python train.py --intermediate_size=576 --hidden_act="tanh_gelu" --norm="layernorm" --norm_place="pre" --norm_eps=1e-05 --parallel_block=false --init_std_o=0.00548 --init_std_up=0.0269 --init_mimetic=0.5 --beta1=0.9 --batch_tokens=[32768, 65536] --doc_mask=true --max_steps=6708
MLP neurons of a small language model. Each row is named by its layer, matrix (up: input weights) and neuron, and shows model dimensions 0-191. Each number is 128 + 24 x the weight over its row's rms, rounded and kept within 0 to 255. Numbers have three digits each.
After each neuron's rows, "fires on" lists the tokens most often at its 100 highest values on Wikipedia text that the model never trained on. A number after a token or word is its count.

L2.up361:146153111106137167142140130125111128061165128127116102095164136110128180140110182161133130104161137165128161184117152116121155128102129131133124110117141127118146131121080165075127131132109133122122094122113126119123144132116088128112128095140050130146113120139153134121096117128101124135142124172108121091123133128156081119141127129125145158125119161123113106080121169131162179113111146121131107122114143129134093155113159091107119155152095153117158185112147120162080126105138145117156123109110140161114175102125090136131141137119075179123126151132092154134089088121159121143
fires on: " Gu" 31, "uman" 14, " gu" 12, "u" 10, "ene" 9, "ri" 7

L2.up441:143139133096112103136104104084122122145088136136118130109133074157097085123122186108146109091111137123186166146132107140179165141126128160099144174134132151090103116158132136123133152189133123133132082125147092097147152123137117117106120094186127107136105104147142142144124105114138136129148136129152141092116147148097093059150166160137124128150113126165173127116128140123139114169167155132157138165118123108110092170126112129118127124162091111149115151119131126119081126147119109096072160118098118151111099118157114130098104127083118129109148159152134108131125105126133104142
fires on: "ent" 42, "at" 16, "c" 10, "r" 8, "ran" 6, "v" 5

L3.up396:096125077126125153108109164088119107120139134113152150136129137131161168124074156132103125131092132126163119120083128164121147140095099107140138105172139143104138081145118069120140135176114138108101139149173141134157138126099143138107118143134102096151089155136114136122146155144172102102138149160137091077121100105135131132132149136128202133111168145117139131118163113112163141131174100128132116163078113079109139136104106117114112122156103086077118134133112131166091117160114117166137118107122113165134117156117113126158111149150083133102134136126155117163120108162149112140
fires on: " as" 51, " As" 29, "ile" 6, "s" 6, " -" 5

L2.up227:118148087092128130114143177177083146103124110112103157157125108106134115121114125181134135118136157132151153128094134146099138150162142148168134152135145135167142134112080099126118087195135142152110120138049120113113123168147086096114103096145090109149056138109093136147135136158104157097123113154117145129138133132106164111131158043133149158123105145153104140109126094134169149127132106113112142113116129127145098115167141138122111164147105137124126158121165143134107113118148142132148139146078152140131166138089104112140098142145132150107146131120145122105112136139133122101
fires on: " eff" 17, "ff" 16, "te" 10, " between" 10, " aff" 9, " ag" 9

L7.up438:137145131078134141133144148101083100155064147134100135106100109168080108085132095122145142141133158127159169126134115141162141106116098150138123111116126167131117172072115136114146131189176134137118131141152116153138143125117141104128115109140130139110128138085116138129137168106167149168146102131165095135119090126097100078084169119166152112138116119124129120148152150095171120136127110104133127141112142123144141125178156147129123095142114154123122128090160107144132097170125150137115107132099159081109065164108140151108107140151123146135088136117093133142081129106131122142
fires on: "ov" 18, "v" 10, "ol" 9, "un" 9, "at" 8, "iv" 7

L2.up461:146159114138112111119115151152092115158085116103135135117128086153134115117070127155147138126107121120131152130070097124102149137141113120141122141144101128151164120120135122129124090172097149164105119150127145100110154189154130125153112123127097103138101103110151131166128174142127147122140109119141192155105117124061136114122165066150143103107110143188123117130141122113080121121135158081087137121124135152139122122132148153122121155141097148162126092092135124166046120145133166120151172099110134126178127136121116155135113114138114141153128143080145116108124129130153105128
fires on: " def" 33, " eff" 17, "ff" 9, "f" 8, " off" 8

L7.up26:152136157143140115131103147153189129110099125134154141091145109138146159138104116148118157068127127167142155143117144130167138147137135150150150100111109153186173121112110125157125142144174130104122128118108109108161121111149135104081120151158151085113152155116179106127154184137148129127144119100131081106152112146125147153129136122123123123143105135103110061154130140103103118121134100100119117128143128153143118111172145143135088108114165128082117105145112121152079113176124115090126112092117138110129114137211087125112146143080104137137128153091111096104110108119130118110
fires on: " ex" 44, " Or" 12, " in" 10, " cons" 7, " con" 5, "in" 5

L7.up265:130201119127143122121134094188144121112124118129088080129159158160096128122121129102151133114129146119150108174079096142098140171165084118149111107125125104156108145119107155123133140133074159155085129128118118138137110101162106156165106146145111137158112112119106143121157143139093127102133112145128111170106133153065068128106160120133139109098142113099139121144123105133144152137114135081133147133103131191109149122131179163154110112114108129091129168133112142119116109109088111161145114132145098146109137173124091157161132103122114140142104126128106109082165128140139147142
fires on: "il" 17, "n" 15, "i" 11, "N" 6, "I" 5

L2.up352:125136132119143099173097120174146114129108102120120089136146112157126155118117111079138099165105100140178129133123124136134129142120129111113132126107120151130164164112131154113113117114114168155114143133098146173117122165161092129168117150122107135105128120110154149111122140162068107144148113161164149163106094146104133120122151104150102121155122122176113093088097185108114107112126154094091121154132101140124163087098155114103123108160166089156104100138114100150118181122118153154148147128116161128132140136154126134170168159152088120103155159108152107145113078100109144102
fires on: " Is" 28, " not" 17, "'t" 11, "ot" 11, "ively" 8, "On" 5

L4.up288:124136129164107130111092126107124101108101126168148114160113147153073099147094130138109135122110120116072130148135147177111145126141115191163111126158130136125168156101109151129126158153090116141113104141121112119146142103085127152132150154143135159149116121092162128140123148111127086168066098145152071117138123119144110134158128141120143110126152141087122148106146110112127102124112091134116136137113126158103090154106142145147110132137126112104182122125151112099172135140124121135149114164147150127161161119100139137204105090147061169080121123166115094103129129138134105114
fires on: " made" 19, ":" 11, "," 10, " P" 9, "ave" 8, " of" 7

L7.up486:125145156107129123150119163179111114144096137108109143078119158158112185125084111088150103114111135122148157155138113142132135123151137166210093097135135130124128136095158144111123138171162146157096137132129094113118148126131140115120116150118104158127124120118131147105107163142104137163145095161147113100081061127146156128138145119185139141111118109123125121137113129140100117088143077154159123135146117106108070171125113117106119111125118135131159152149108122126139075141153150148130162142151084162109113137118133110107098112119084137156091145152106107100117086092119103133
fires on: " in" 18, " the" 15, "un" 13, " In" 8, " Mar" 6, "ol" 5

L3.up354:120159123132134119126115161110109078118076141130120158169078091167098080096114119167174147120125129150174154117125116156124155129146126100125101128125134129151123175135131109124129155158115114132146130123141115147112141131151097104046103082200140141143074134126093126104148092160110174117125096152162149143134140157106140113097178115146137156077111128143146071128105121114106114138153094135146151132138135135105146128136104157144127165122095136099114147158142125112151135116116130155129136143095087163122126133119102126140153129093140109101132122150150094133103104126136086117
fires on: "g" 39, "eg" 15, "ut" 11, "v" 9, "re" 6, "ent" 5

L4.up306:108120110120163148120131102176137115136149130162113099121123127172105133126113180131163163146161162189100122125119186127153135126143138180155113085113094141146113158101123146092127181137093107116131126124111097148142153153136086145140101136126106100142126126116158133094138122131140109120103090154139182160061158136099156125081136137124142144092137148120127117115157121115116127130128134090134101133104163121106066121136135123156100141083138156122117170120118124124066103128100183126149133138122150139102132130137111106144124107087134130151115168117123124070108096141134124125
fires on: "i" 31, " other" 15, " first" 9, "ti" 7, "k" 6, " two" 6

L4.up219:086138111068113138130173147110121133128104143138140148082135158154139131134083141136144147125145107137106119158114104097129165117143114150108135164151165160128165111128125151082115136131133145110127165088103117146130147120149110109095143052127130109159113162134127128116125110145160116195116140163116148130151107135184109150157153125114131157119132115132147133139173138117132096159124130093142123148090112085044127144119097137121129117154140126101132120162138129135138128165151084141125136109156131151126178120106101153125099098120086115147074139110099122117115085104117091100
fires on: " C" 56, " c" 18, " Comm" 14, " and" 8

L7.up302:156150139115126157153069102092124101140093165111109119123137173142112114147080128149149097135149122115142117139169141127116145159141126120126162168130157124099081158142119144083101137105119098120122093112143105127158170186108115118160137119120139093106114078131158127103140123143098079152131097129184133126160123131107112082110162129112147143167119146122149126164148099086112157129166153113111135143107139166117106154143158132141135128102109078150157105107130126110081131138163106128149150109103128142092119139124119158156083128087128115164115169112116117120138092129154101092
fires on: " C" 23, "5" 12, " c" 6, " rem" 6, "8" 5, " he" 4

L3.up295:109158143105120114171132134148145114125083113128117130114078142167086125101142124153101105120160146155187142140105107120107154157129143097185150108148142130110122110117149120124108092152095151134081130146150146097111125118112098107080114129136089124130102109126110134135100169165122117180161132114147095122112119195156111123112108103138142135086156161110187106145135100133129141141109104120104125135111135120116105109095130132132120156098141147106152144179160133162153130134145094140145137098088118188142157130123085125104117103150119147120097183142108087105133103130160104142
fires on: " ==" 52, " ===" 37, "==" 6, "===" 4

L2.up439:170123106117136121108102096160101145125051147138147118123116099154106080138126163135138139099131126148118139137125126149101140166170124160093103167101103149122138098129144151103127090117114129138099142152154137161150154128141113148157150121135140116114123116146158173119090111115141162094105099159133111127135133141106102077131121068118152121088149159116168156113108122140152153129146097144155121115075133084101108130117129131162138129112146102144167085130184121129092167174182143130108128158101139142138154157119115131119131104138123138096105166155127099106109080142135103158
fires on: ";" 38, ")." 24, " |" 14, ");" 13, ":" 10

L4.up76:126101092147113140075152148166136124117154166157138124117124091135169134095142122114175146103125150124104167125087107107170128140134117171105091095128124151098168091111099103120113102155126154115111089101118140174133119115110110187116128109128099055156122109125164142128134150160145128154113050124158135093157123118168079147102131139132153152155101152102127130133147137118149124169109139147147089104117147100143140133103084116116152105138111148113162167143124113149117153116100139106118145122113171133123129118123096136149158154118096170155138147143132141101119138128117154145
fires on: "." 34, "ar" 15, " Mark" 8, ":" 8, "om" 8

L9.up26:089129111121127137163081141135124115110081112121125139116122146131154118131078142134124130102142138162152125116125119150134125179154101125139124136148161146132149191115101087168088135152123140111112093144133142141142091089152091139100099162183101096136106155099130153124144159119144084108075119126146088155124121134123160148150123100123120159151130132100152122149109150107131119121183130125111105146108141101122135115131124118156120134128099161081182102119132123145117126181145080132155158096096171117148143140102072161144140099138117179160134104107128082124128130105129091109
fires on: " in" 20, " In" 17, " is" 11, " con" 10, " was" 9

L3.up369:150124136149089112107107164186089104123116139140139118131200132145075139145107127163127172104104114132119115138101142133095140112135109138117130189178126130106136163127148165121143121156116095118102150126163145093198146146130158137104116094164117140126148156147117127137151130146130135118108101187108086127149123123141119104174108094105154099129130147132131140110090121110146154165112149133115127146101085095091111117093103128148114103135125131111158119166112130175101104173122133120154124146108145144152137149128070120154135122123130103124127193130152106121101154131115092136
fires on: " |" 100

L2.up443:145151128111090131143130103140151130115135131140151091082167129109096172094094125112198087117113127152152114148075148145127152133129127135170118132129156120091140083128115146096091148133123173167145080129189112161111127114178090095148127153189096126112133088147124131158151110148118103112160106149128111128115115143107112152161140136150155120126109121160146091115127149118147085099111144113136109138110133152070113123144154110117123155108152113134105154098107133148119122132150132163152130129118140157122161106121153157145156116100087149125122122146090132063112110136118105130
fires on: " gu" 28, "ri" 15, "itt" 10, "end" 9, "ic" 7, "an" 7

L7.up407:103110073139138170154140097117130096080121144131140160120129104121126148121173175121116127107148146154114137166158111100134135150096122168138137086137127100119142124095162149071139127137131136189114109145136120150104142093163153150149138088120096128127074156127117117148102122110115152133142145130147142088071096118088117107131107129125145112096103102117128120132140126103124118129134136146130156145095121123139103152126161096190116173140108124152163145151127115176110104125175171103119103130119123130120135120159140160150095121145100158140103143107086048141135143101135098115
fires on: "\n" 57, "==" 16, "|" 7, " ==" 4, " (" 4

L2.up51:139149097157127146113103135098121107116112131140142137148100171147117132111135132103113153120137120136143150154084124106109152194143102156105126159123126168088139128135119109133096133160116160154103087129145145159120126094145079153155130150146092107135135150118112142136107135123141121153148093120134088121153157134154076149134162116117148144096108166112154092103112124121157090114149126158116121166090157151125100150129101099139118043154118149104112126159120127107093110146118148103143115173091144065101117112140122146187154140096132168152095148093117143129135122081126127152
fires on: "." 44, " by" 13, "ording" 10, ":" 5, "ies" 5

L4.up89:177144113147165122122122137128176087110133107120108114138121117190113173089127097085142115098127143129089155145092124145132143142107150153108136151136081163163145097152148114148101120134125146113092124127102120112136149128144116148090071119142105123170109125167141112132166158157121157114116153100126113171149109121088141102114157133148128137160083102153136126107116106110108106151132102132109118166137131102128172161124113140138120144152076118128102137137090085149106175125116114118135126116112123108107117094130123164160121147057113174158166141111105166115110137081136123145
fires on: "ort" 20, "al" 10, "at" 10, "ond" 10, "ed" 6, "an" 6

L4.up276:125122107113121112117101122122095142132126136111122137133103132136126110143161122154133129128119162136100123128095095123105120158153145131150109132151132133088107126135124173076135098183126158095120189115155114089143134136123078084089101104149117120141138170164102153121115122135137127119149109140091152107125147141151157098144112108130146119112126114092167150117090115134130136152125097193084146156099099110135088135125131116182135121140165079102157116178170109175145127140169117101144126146124090159181181089106115142144143105161128156089096146113146119129124116113137120165
fires on: " |" 25, "ournament" 8, "iety" 7, " League" 6, " company" 6

L3.up284:104150128117138147121109129113179093118135152168127144067147155140112137087139159130116149089161183132135153159090136126098138140116142134086139143121143154141151141121164111114134081143104105125141122125093118147161136111080113087113103109138159128151130151064138123110153142133162112118139107120150131136124183123137103133126120136134125154161089160112086128110167190109100111100132066143107124138106150107125112126110139123162119063135142149118144122150100132112092142138100097122119120120155117101121169079147117100171195128142110120107138166128125118089118125122132138127
fires on: " an" 42, "y" 14, " ex" 9, "yn" 4, "in" 4

L3.up385:117141069097091136128128155126096048141134118120114085104108089154092124148085100111130113080113154156122126121084137114125158145083126150142133162178116160153134164130141148105124130165138111127122124084133139089156125134122088122118122097126129137137158135118111118108130114160152127137116161161120102144147142132115104093145114117123143113110132136155119145084137162114102116150136124093110111143114139105140127171116124126132112122131145149117166077100115111173085126134112135134103097128153154122159135131073118128146095189118092201118141176138162123133092123108142144157
fires on: " |" 94, ";" 5

L4.up39:145109111175139163107138098157140097168132120142126143138107197116137076131113153126139157068097143147099102116096150122118138130110155089154131113139145125088104100131084132172098112145126147170115111154061132123118128160123130135105132136157107152126109129105079140107124139117100081143158081137182139137165141134099069136131139133143146131115140109127141137157113125092127096184149149127115116151129141103144148158087150097131121119143133165114147147164112086116120134152175151123135113134116111107100139127149132121114138134145147166143098130134125124067082138110139126098
fires on: ":" 25, " a" 12, " (" 10, " name" 6, " an" 6, "-" 6

L2.up296:096135102118063118152108152109121127140117186144130105136110113134110155108124129176137122128099126141160119135073104152109143138151146095173140065142122141178159104125117137117142105167136125175122126156150110132131165093083142118126095114108120128131128182138073126109111165131125095137126123127180096143119079130132118154149138135146147142136133109160102115132122140111146097126136116084104116141135179156086147114149139094135106094127103116130130108117116110115121152182143110110096100120156119184187131154142104145130114130147110144101157101167152126138099118158166118130
fires on: " Sh" 48, " As" 32, " as" 19

L9.up385:136159132141136157153118129084159107107132126115115101129120164132101153137131158134126130051149152127134145134106138117170171132124123164116136142122119151146143092130079164114134155148153087120125132127145093095124141158117160129099123089137126112182110114117150146159122107150155111093118102120131141162124148149117138114138148145141141134109132104149119085128146160088121140142115132161166128143121099115078140129164072145086117161146068139080107109139100140110092115124104094097142159147099117090109124133128069119148142105099124127130134125136139087129096141133210106093
fires on: " c" 42, "p" 9, "c" 9, "gr" 4

L7.up515:125128118135129111095144125154122101099166125112109156135138144133169087120085111151170119118204130122124121136155118086146118159158127139110127117147147147148073156120121144122129103120120167062182123126132121151160131108114099138128137124126103141131091157099132143111137137119104141191107071128140125089116103140129174114140163119153135136110123162103107114104168131094158102159137127131116124155115109151082100180126113151105149116141106177132142093127141111129116143136130112111101116145124138147128133171136133111144142098159089132178136176144177095121086099120085126130
fires on: " and" 30, " In" 15, "ew" 11, " or" 10, "-" 6

L4.up461:096125154117143147156129116113131137125100118148116114142099148108172103130142085183125086101143131178179131146103145132148156140126133120168144122133172145135127151120187104102145106181145116086113082121145131112087120099111103099089092073118105118131123126146100115134101152148118113170139119122119064104146132121125069124151118128128098123141124141154118137155138119123127143170120131142117113140085145127100104150133158164158128115137125129131155097158131121152123146125113144135133149139112153112147169105079140100148070099138114150122104192119097094098141093119161104107
fires on: " c" 25, " C" 22, " (" 10, "\n" 9

L2.up84:098183121115101147119130114159113134143109108162069147131121145130111104123098163128133112095138133123191145162102152129170144116136118129124124154168121093155165119117116130142121122139120151124099128152128109191141159094154090168111084123143113129125110094130123090138092157098157113128092116125123142128128127115095140111143190088137111124090115142111098145107180134116126122153136128092130112174131134150094141133170116147136118135129163137124112152119194154132111102168103108157131152112091130185133174112113136105135136093123089146128079147105116101095134139125128097150
fires on: " p" 30, "a" 14, "us" 12, "n" 10, "e" 9, "i" 6

L9.up556:135131077086168164156172138089149124126125106147080141150135138151079149123088117125149113060136093095089130195152146154124157111110116107127125170129142110123140110103086133112105121118125155139120110125147135106158155142112147120130160111119111141138159119156149156118140112160152117153103150136154075110109115097104142151102156137140137103155155148138163161117132135105098118110131123120115106147156116113106131172090145146141142138101085089138128076157124126148134147143128125138137132099127145097120161142109096181188137110110106146088152143098155141102110119108159139093
fires on: " C" 30, " c" 24, " N" 18, " T" 17, " P" 7, " D" 4

L7.up128:108123138123132145175112153105120142094127135147114159126114103146140170141142115109115101106128139123086138091084094119121139157136131127141123081126167155148112142121130135059157076126135124153163128107090120138151149106118132088135119129141128100167096154152141135106166162122078129140115081130129147125164113141133124123153146120144113165142116137141109098102118104131107121147137130108130106141100126125127119129106148125129135093091127091130174131132115092137139105181187131140130126098202112195177129107107120103116067117155131140129075130080153117128168103150149135121
fires on: " and" 18, "ro" 16, " so" 13, " Bro" 8, "he" 6, " He" 6

L3.up230:136116096129162113137107122169124118125147102156091118104120160164074091129067147107117130093158119162096113111106153168145143122116129184122149145140158127128159122152132184124112113123095125189142128138104121144172173151104138139110144077148138140123131164138114119160145119167138137127107146123197120105150137116108102114140118112122148117103110125141145119137092117118151139114137102115127144138131144131130121136088115119132100088158111121101129184129134126127071074148130151145089098106129139104191148119127106175159127138126091144162103160120122090126132113155145092104
fires on: " to" 36, "n" 7, "ered" 7, "ic" 7

L2.up337:041147126121155149131105142080184121119111142094126129125141154128145108117116113128158122143118112152168090169135153167143125143117123157126124168105107140178132131147129133093132121119096163157160079142097114124132127169121073133093110133163133137132125165120172170142105104125130107127133133149131159129130162151135131143142120140142121133170113168140126097081175154128150139148132099112136129143139117104097120091159142123115119109153117125126154114140067120112131102145169111141100142117096084090164150067126153114152129128108108134133125147138136105105156064098130150131
fires on: "i" 34, " a" 11, "e" 8, " conc" 8, "ree" 7, " spec" 7

L9.up506:143160114129097112134121175185135152130105123142113128127113119151077106161093129129134143093152124154104112161137164137138138138161118143159101124174145154123115122150104170141116097128152098122176129137123134111151133106154115121134110102152129148116132135130110144148165109154075114094142087149134108153093132147127102086137131090129153098162138130145130132085108143060148119125132116091097126136113097161111139119103131116170074086151114150097113093129097121141136122141098129100139128123112129079124122152173117114157148107119140139107146093105179128082066123100107168096
fires on: " |" 62, "-" 30, " an" 5

L2.up572:101134127115124187159131086095126094083136161152146118105121148179062138112155161114151123116124136168138109159134151158127157150101154123129114141130116138165148122130127146103135107144063106130114141126120082106178133131114098146131085117201094127141103140109158136094106135132098160133125118166169106110133124140073145084108133139132127115093136136130152129104151127099125137126132082130134156174116077138104121130114170123170124135110129114120108127146097132108110098159122114092109148143101095131126145143131111105140109115104100144134119134133095134096123089161139188141
fires on: "i" 100

L3.up436:118127122129116126138112123129150148140081143152149150153129098118139110137101117122110132105120128124087119132083105130099147135132168116124134119128130134153131140145140177122093076143080095185123098128125123107115134192145104148127094104158091130124099131121130167139159160113123116127137125101136123112120083155166116135163127120126153099144117140130150132141085113112157104159129143159048163143082165120062158124134119135164096128133150161087151138156135108150121104136126142078125107109091114101190118098091156118124129142115142157103122141156148128106122112073169148137
fires on: " (" 50, ":" 28, "." 16

L3.up487:108173144122159164110110109118125141094110141115130112127107149134128116114118128168120130112132117143105129173135098154128147151148100104103100131147167106193107140115142149101152078132107138153092155142150157113111104132130084084137108117105139112139113104122126135172140135155070142110144088142125104141167099118151079142173150096131162134111161114134174140143139117145134136148123129113115097121045110088082107125144144106161116081127128157127131134168104115160164186156127093167127140117139150155129132130136069099121124167135118170116119145128141118125129126145148103143
fires on: ")" 30, ")," 19, ":" 18, " he" 9, " =" 8, " a" 7

L7.up326:129160087140156127159111137105104103121113103122099141131138122153132147126154137151089124112090124123136125151091126120134144137161096151151139154110101187169140147126130179136120093138130160133115138133137142125153130133178111124068115114165152098147121188116134175116137133117130112123118109127109124120157154156132155135113157122159158168092102119073117078163147138086110097116139127158149125164138158111142139151124107173137101108119091123111147097132146150124061100144112113117146127120126141142123152110119104126140151073136082126121110100096118090131083129103164068099
fires on: " in" 54, " sub" 18, " ex" 18, " con" 5

L7.up512:152109150123120112166111153129120092113110137102162131128171129145113147130124076108139104082116146113124157127134113130120144132132164122168116116112133157129094132143143109121131132160122153134103093083141147116144140140108092176155140126185097124094120127116110130121123176194154157112126124129156126128120127100130137096164145133167098097135115151135122120107122058103159156155133111169102095143124171103165119147152186131099109122086106153145104158122112118123124149100152137193142102114124113138091115086129091101150136102094124105121149152123181106128105141090117097131
fires on: "r" 24, "ed" 16, "al" 8, "g" 8, "umb" 6

L7.up127:076095111154114123154136183140140137129117139177119140163127100093145182126139096162142131126103113133141150138131115134145155125134133122197140126144137149149114184104102116071093113126109119175080143071149114141113111105139116143076114114082137115160156172156137124133135128113112133147127134143119111086109099119140095138107144108162132106153125118147132148148162119139149126137150079177092096161121097181131123134124146160103099157074089121129099136121089124118149112099142140131131154125123110113126148079123151110157139107173118135086136105139131112118122104136124133145
fires on: " B" 55, "b" 11, "id" 7, "if" 7, "ib" 4

L3.up191:064139156133106110130101147117155104112131115157160105059106137162099106123125122125114136098165155184140110135094191112175138155084160139130117135135110127120160142114110155157091123182081168148117092118106104134125116146148095133129111121132136114139128149123097120148127121126159126162083128150163095094126106136142142095094108144144152148137092157137141130148139125102146145144173113137115081139104144143126100173118172072153139117134149142112152109091132117152119123126126124137134110141121073079146131091135125126130138160085105155097100138125153114130111125162150118115
fires on: " was" 25, " been" 7, " were" 7, "est" 7, "\n" 7, ":" 6

L9.up331:126130126100128154143148133061111116095122112126148127149130093133118164147141130129105119141125138123139099119133075135154125149104128135125096058129128121140089165137111130091140101112119150094124128148131112111111175118049134109085132096122159139141144117125142123155173118171124134141122122136102095095160116158118102128111191149180131114111155136076143125086154189085116136113146102135108161144135110139130157107092138168103114167138152146127122136141131114139140138177112112144148131137142104148121112125113115111138107176117089140130104169092097104128103102177147146116
fires on: "\n" 25, "ur" 13, "+" 9, " Ab" 5

L2.up109:157142123121127160132129110118166120085129133121140146078151120114143160112131129118133109122130141155160121163093105104101153203149138152147119097111146144138147128099121163130115175115084111144107105074152113130097124117176116139121117100151086113138118170144177157115143129115118126130147097170152128123103125143101075130118164104126161064145078155104134167131132123109166145149156116131144138179120125114118115183150112145140116101119120168088164123122089085106160121160125114114109129173141145114137180128123094132136164123118126123117141136119127132088145090104111137123
fires on: "\n" 28, "ice" 20, "ience" 11, "i" 11, "ic" 5

L2.up509:136157132113086136146122135138125115088098154162129081153146139185147145148128115107115161149109138155090119117114137089133137148135181119189129128149136134089143141096081168099117132141086134127120089116088095102156122127136130104132108124164118099166082104130148142154135154178095130158099131157155145153103106188118140107123122080165132112135114132130175086113126123106194147135141099098102110145129121114135110141125154103140142109092160108118144143147103117134141109116141096108154111114110089148117166103109096165137111107139121125083118133092109105143121115148147107115
fires on: " was" 26, "\"" 16, " were" 10, " be" 5, " been" 5

L4.up473:082133121118165165115135094164110115085100136167155113108117103135150138113145156088124137073140185176151130115155106119102140098144135084129101104115157108111146139120149132133153110161164119125131162128096120115075148075108128124108116087142119148125110152139067113130090111133140170112136099124122100125088130144108151114151163117145142138096131099111133098117137159109113107180150153113130091179105106155111122111157152137106139108124121153112163091144104133150121122177123126130100146149160136149127152108136085164161070156150137119119092149141116149138110129113125111140
fires on: "iz" 13, "it" 13, "at" 12, "-" 10, "\n" 10, "–" 6

L7.up386:097173098120137110137136114126104108102061108152106101151132095116141086134118145148135133147146138150109142141122109143135137140126130101127158120119207134138136140161053138141075121154111177137136085164114124090123132131160119087158134139179135131140120145095132164116176116136083144136103089103139096158171136148147158114149148148145108127116097165130170111102116147117133132109115129165111145124077133101088151143137125121129123079152098109113095141106150125144158128143153106150119134069115108125109110126113133153126087132159108121117090116151144115143126129161157098137
fires on: " (" 44, " to" 17, " may" 12, " from" 11, " in" 5

L3.up65:104138169105104124144063108124153107107106111126119158123083151129156163134094098129100146132123163193162161148132127107150154170136139111139163123176134156157106119112143179147119152170108116140130108106101147088141118155137143111069105129146120150145105145106110152120147140147147100143118131123119127120133121139133162153158120136116102168137099143166096063095126161121128105121143107129126117125087094153113107118111141123139105146178123113109137100135091148141148125162132100111130132178137128127153144134091115095115169106077132139164104109120086099161137119147160111088
fires on: " res" 30, " per" 12, " con" 12, " cons" 11, " requ" 8, " conf" 7

L7.up366:087143138098130149134137138139115141068115149146156157096115153151074105121143177133101172117162128162082134118129142123147149139106110152127093123150105126132123130106121144119145083162076123187135108136150119132121153136116137114147126108144118140132105138095130142149095110135104139128132125130129092111102134136137069134151089128129123174119147194093149167130134119114128115161092080132080122133084100116111143131069181110182109139139147157115156121125121127169159135130112140145119130141145133151174116102132102140111121117104066127118136163117133118079160141139164122132
fires on: " ===" 33, " =" 19, "===" 14, "==" 11, " ==" 6, ":" 4

L4.up416:132141133106098128125154078140119091095150130103132073102108122123112105132152105146097128113126124185140148127108158108087154154160125100134111122141112145140157131108102104137115158132141106151126160105126156118074123154122121127114028122116093111117101117126148158128154110147147081134150128128127164180129127134154142147097133107156134140165120112115135133176118088126103124173142131089132127103094118159138141138180145131146110133100127117102137165135145111148145140130123143168156126114136137052107176114163094137146148123130086121178111130089158121119118125142163118128
fires on: "00" 14, " 0" 12, " |" 11, "duction" 10, " m" 10, "le" 8

L2.up151:145145121138128129128111127141120089111114125130122110159085125143153114131113178122120149118107139164124137094099137128146135160111142203151114124182148126172100197105096143112133179151124145169132099102121103129131129136110102116137128078148133123160118165117135129124135121123132125141141099109203107154118180134100126117134115149122187154108116150088160147114128133126147073111136102144151139143116119181114145120151102098150110128132118100078127150128129140110104089160171126138114168113104115145125119098119109137128150123116096116062134174156143090113109140162126111111
fires on: " of" 14, "ut" 12, "ic" 11, " to" 11, "i" 8, "r" 6

L7.up244:086163142126107157163140128098162090133092113119123116094126175130120138101097104134153098092138120127149130163134112156184154149120123107122130117124154152097153135142100190105163134193125106112121137089105082103159155117104120136117161091148123131113103149148137137133125129172111085145128130133148113149185155110105071155118122160119143084130124169157142104119125139106139117140114144120120129172095125122112138126125148149166134143145146098099121089135099133155101140106133157157127117118092116132114172157070097153143128118111142120126153163140123087111116117092123111080
fires on: " c" 63, " C" 37

L4.up183:148157134131137169136100131117118086140104184155107155123149128133088089102101142135123150124105119105191163139133136105147160139092148113108138142106110137108181186133154121134131152156128160132160123131131127141096150134141087136110089085191116141141118143110106136115104136100128116133120155150140104082128075142132132088111158142147136120153083145145144081106114149106084113117158101137136113112142121145097121102132129138128110152134085151121126153111179139138132121167107085085106161129139083156109111133143125141139174102148084130091096097107132098139144109111160119135
fires on: "v" 22, "ch" 15, "g" 11, "ir" 9, "ol" 9, " un" 8

L3.up309:186147096082165109121081133132114134131119136142147127114100141194158130131132108155134113137143146198062128111118113098153132152154139157113132140152140136155151122113144151114115147146139152131089111150124129120170138167171094124131106141166138109146107116146145173136140140136131118142115148168134070132084105136119123076126126108124164132087151136163149111126131130121095133110136084131129133136090137094083086123122154119147126111083131123121155111139175123119116173143135127108138093135114108126122127135073163106130116112123134118075080156114117123115149071099143111156
fires on: ";" 25, "." 17, ")." 16, " north" 8, " south" 7

L3.up100:142140124118117142174075137126145093106127160165142127113152156159178148113114163120091155153141136126098151180122124095121142137120135104130130093120149145091138124103137138127098152120111139146108140099132124173147142125130162091135103127124102125138122095088108155123143135168124129143091103152162111118151119143151102117086137088146170150094113182102166045112118107114124132166132110101098132150117143159116132175094124110147117107095126155125150091142154107127126131136103130144151117141146127119142135154143123129149168123138140161069093162095151106100165083134130164094
fires on: " most" 27, " more" 16, "ina" 8, "ich" 7, "ied" 4, " 4" 4

L3.up177:145130173074115169129127172135115138120085121144105134160177136164161154108135122117123123135123124157136136131118120075110143101122167103151118126127143123128146138114175100123133151159152146160121108122105097165092134124145093129130096078169117137129082125113091140141124133138080151101104096131097078149049129139098148125134130142138144108132110121164144115085104141100094138147127160143138119141110113171087114148140157122131132111152131144118144092145102127110069130157172127120134148142148153131160117128101118133188117132070105131091119117119154096124138113090123158136
fires on: "\n" 100